Weights of a small GPT-style language model, trained from scratch on English Wikipedia: no biases in attention or MLP.
MLP neurons of a small language model. Each row is named by its layer, matrix (gate and up: input weights) and neuron, and shows model dimensions 160-287. Each number is 128 + 24 x the weight over its row's rms, rounded and kept within 0 to 255. Numbers have three digits each. A neuron's up and down rows have the sign that makes its largest values positive.
After each neuron's rows, "fires on" lists the tokens most often at its 100 highest values on Wikipedia text that the model never trained on.

L2.gate232:088129100149126087098134111139129109079125131137119117107124120154158128096097137088172107102102093136086119116100120136159167171095139124115140137135162151102137128135114144152125105107139110139084165169142139168106128127147113120106136110129161137110101127124092106131139121126105126113121132141119147160129166125120103113096162124145146174105141138095151098131104107138111115101121
L2.up232:083114146136149106147096134178154177050098126131074149095112108132158138150116115131094140152138150121131124141110121118107134130141138151135107125099099093145101114096108133119124115098170129123119125164085116101134101112120126163155162178123111104076142134115121134100131145147162105093120090119120115126095092095178148135122086136122143141148158100158138093072074113104117118130106
fires on: " He", " and", " She", ","

L2.gate62:163131161172171098106138120131158143154172143087141152159147116122139090127127128143128127104155120102097167125109124092102138098086101136132108129085085175102110144128134129144102150114119099080112122126118075145113132158132110132129172136164140145129039116126140115106147126141105133117117145154098130135091139106170175099111134140147126136092122140169158145134144098160144124126191
L2.up62:114148137148115101108131135108179116130094116097140158121122133118165154142140132152126115140172138102123073125140106116115148157135116130185077124144118157111115117116077145151157113107151109142123126064114144137161163103103129129115127110133106130130122094152086151172134120077154129138121125133133144151111167133110140125119105116138077127097140162110124140117150094121143171161107
fires on: " ", " of"

L2.gate73:129156105131114109143182072112146159134125139148112095104108156123099117126131105119131099139136140105173167143129140164155102156139119177101150144114111148109100106123106110157120154116126086131162137134125098155166130172112065106112145116112147107170075108091146134135130103100126149135151103156114098136133183129127131121096124141114114116122138108134161162142135104150082120117145
L2.up73:107177152112135156171124128150093148111081105158189123076099107131099137106121112110120086156148161123127128142160191146163100133107148116123164106089151122147139087128110147103100149085132096117167112123110140137143143102132112112144141139152154112098140101163115094153139098104177167122151099129110103147121117133157127124158132139111102121146138157171137148145134127126139166114129
fires on: ",", ";"

L2.gate445:094147171115109141093129114149087121145111148172143121147144119136111133139133091139149131154132172147150152147109142144117184142155140159148120149161157152098133134118104158123149096127126111092090124136139154166088139152162145117125163152123172153113123126148123117124109132105122150137125096133118124101144150168123120163139090107155099118140107135144151182163106084103105147144143
L2.up445:096133139153146156138144113124107129108092139092138074127132169160147153126154130139095128114096108140117107145129111134143128134128132110127141171128080123095089073127166129127138100136126116085121121177159186129120116130112125125142123091101147129157142160173116110143121135130157145131142132131098120143182161169163100130114161144083114168116112159155179142143102121155117158175138
fires on: ":", ";", " (", ".\n"

L2.gate447:131113123116139116081113117142100121139154189163148144161108114070150106128128103174112090187121090132119137108095152090127166167100117170135083123087152112150124140174117134170081131141111146126132138135120122117114133144131112109167144109084121140184154087136080111146115115107122136166086085130086147155131130139095107118118095120148164186125157181126116117154153112130127101131126
L2.up447:182109099143111131146143142130114126139140136152169137110136174151158138126142117158161116137112139117128148135161137124118148141204118140126124145162148118140120123133132123064162114095137120124132122153089126151121101180133094145189118111106105129105146147170123134167069116168136134130150138166128090124128112123100106111146102168108170149170112130163103104104112143145126135109141
fires on: "f", "s", "in", "re", "p", "e"

L2.gate61:138124112161129106067164129125129146143152128156136115119135143157128084121130139154158117104203113142150103164110114157139119106104113115152152152093141105163089109100152150088141091124116112159117098117167122155121166104178164143132068097169105122168118135133146111137147107135096122092101133075103124148132132148102137155086147106111133102114094083177134173133131106161100109169154
L2.up61:141113177122172118151107137133143138122123098131162162140113107171107121102101124107112118147145151111105080126133128153155127126108116157106097104128133135119104123082170119098135100103147133109125091135119138125161123081096163131130117151132110099171135140168112107133085117150144132145152158088118086125150141122130108152111136141118092132131132106155124141150108115122120163134116
fires on: " it", " built", " of", " by", " route", "{"

L2.gate366:149147128134132094120154132125101162142096112162149123094121131140099112119142123145119166153152089119146092179091081122097107141150131099144095119102133169180144115094128120092160138126114139141137130115132125133128126126128145095152127106153130140090161128098129110115122154144116085144112116107138142168104131144161131141124132136119131120110168134128169093141121142160095138132151
L2.up366:165162129133151117183128120129125222124154103120178150178112147110109133154135122183089126142102105137137129146096102125134095105128110083127180135135147093179143130111158128122146122174105097168160131117147137129099109127132151126150134176137118161109083132124105136139116149117091137143095119092145108112146133104132154127138134095149098143134140102116105141071132124144114088108173
fires on: " and", ",", " called"

L2.gate359:116129166131120147082106095112128112107118095101181097122144105089122153149078149102137125105157119108108172145143101095126113092192189136128118114114078108104140102128113108163119119092139138113126131138096150147124130121117122107113136125119160146125121155144146130122120120132097141120109125111103146122148131118120121124124117140128160085131124125116143091087132105162134152099096
L2.up359:136137118148118185106087115110109140117106091165140096136107152103136127147097128124116126106150121108124136096120079120120111134137154134146075160128094077120130162124169123119130122163144091148121108158121132133063124130125111125108138104088111175120146145162152152136093133157123120128142095091113126139134126131136127128153112125128120084117159155158138121146109144194139107122065
fires on: ")", " |\n", " |", "\"", ").", "."

L2.gate21:114159149127118116155090137127106126184144129127189134101131088123128125096096133128136133134148081147128140101111089119150155139133139108143155151131134175131138146151141134124128139108154134138116128138140171142086144066183143126117124131085097140111171151111127103118109098118139138143125141087098179116156214125121110121124155089113109122141115129096099085134114160148145111113119
L2.up21:119146116152126149135133126152165140145135149114115126133115146154133192179134126127104096190127128127121124101108136104095128134188083192134101143103129141137090171115155128104125142118093118162200162122142115068140130116118160137187119131082131115105140090180122103111134098123107109169137134102135146136130120157157105105135112131158133127131176136171154140130149154118171124164105
fires on: " and", "'s", " (", ","

L2.gate165:131147109153167136126070128124102160197101094099167112146127163126125113147156076133130142140131131136162146124094147120127170132082153091133109089133129118117079130123180147144124147130113114142098129138157105117140130134117140140143106107101127179145120114130183141131119129125111084113118128124135147103106149096126087183116137149131098103140083116142144165139112102135140132154121
L2.up165:106155103148125113114138107096145165152144092138113102134192157144150054147125121096139149125138148138107128115098137083127170110099197093139100103114104100124098167145152107155131120097122120135123148161170097113094112117162109157119155123116107105113135146103148156137171162108100131125134131131146138109131128120135121150156157175142147087134122126150132158162086119111113123152146
fires on: ".", ";", ".;", " |"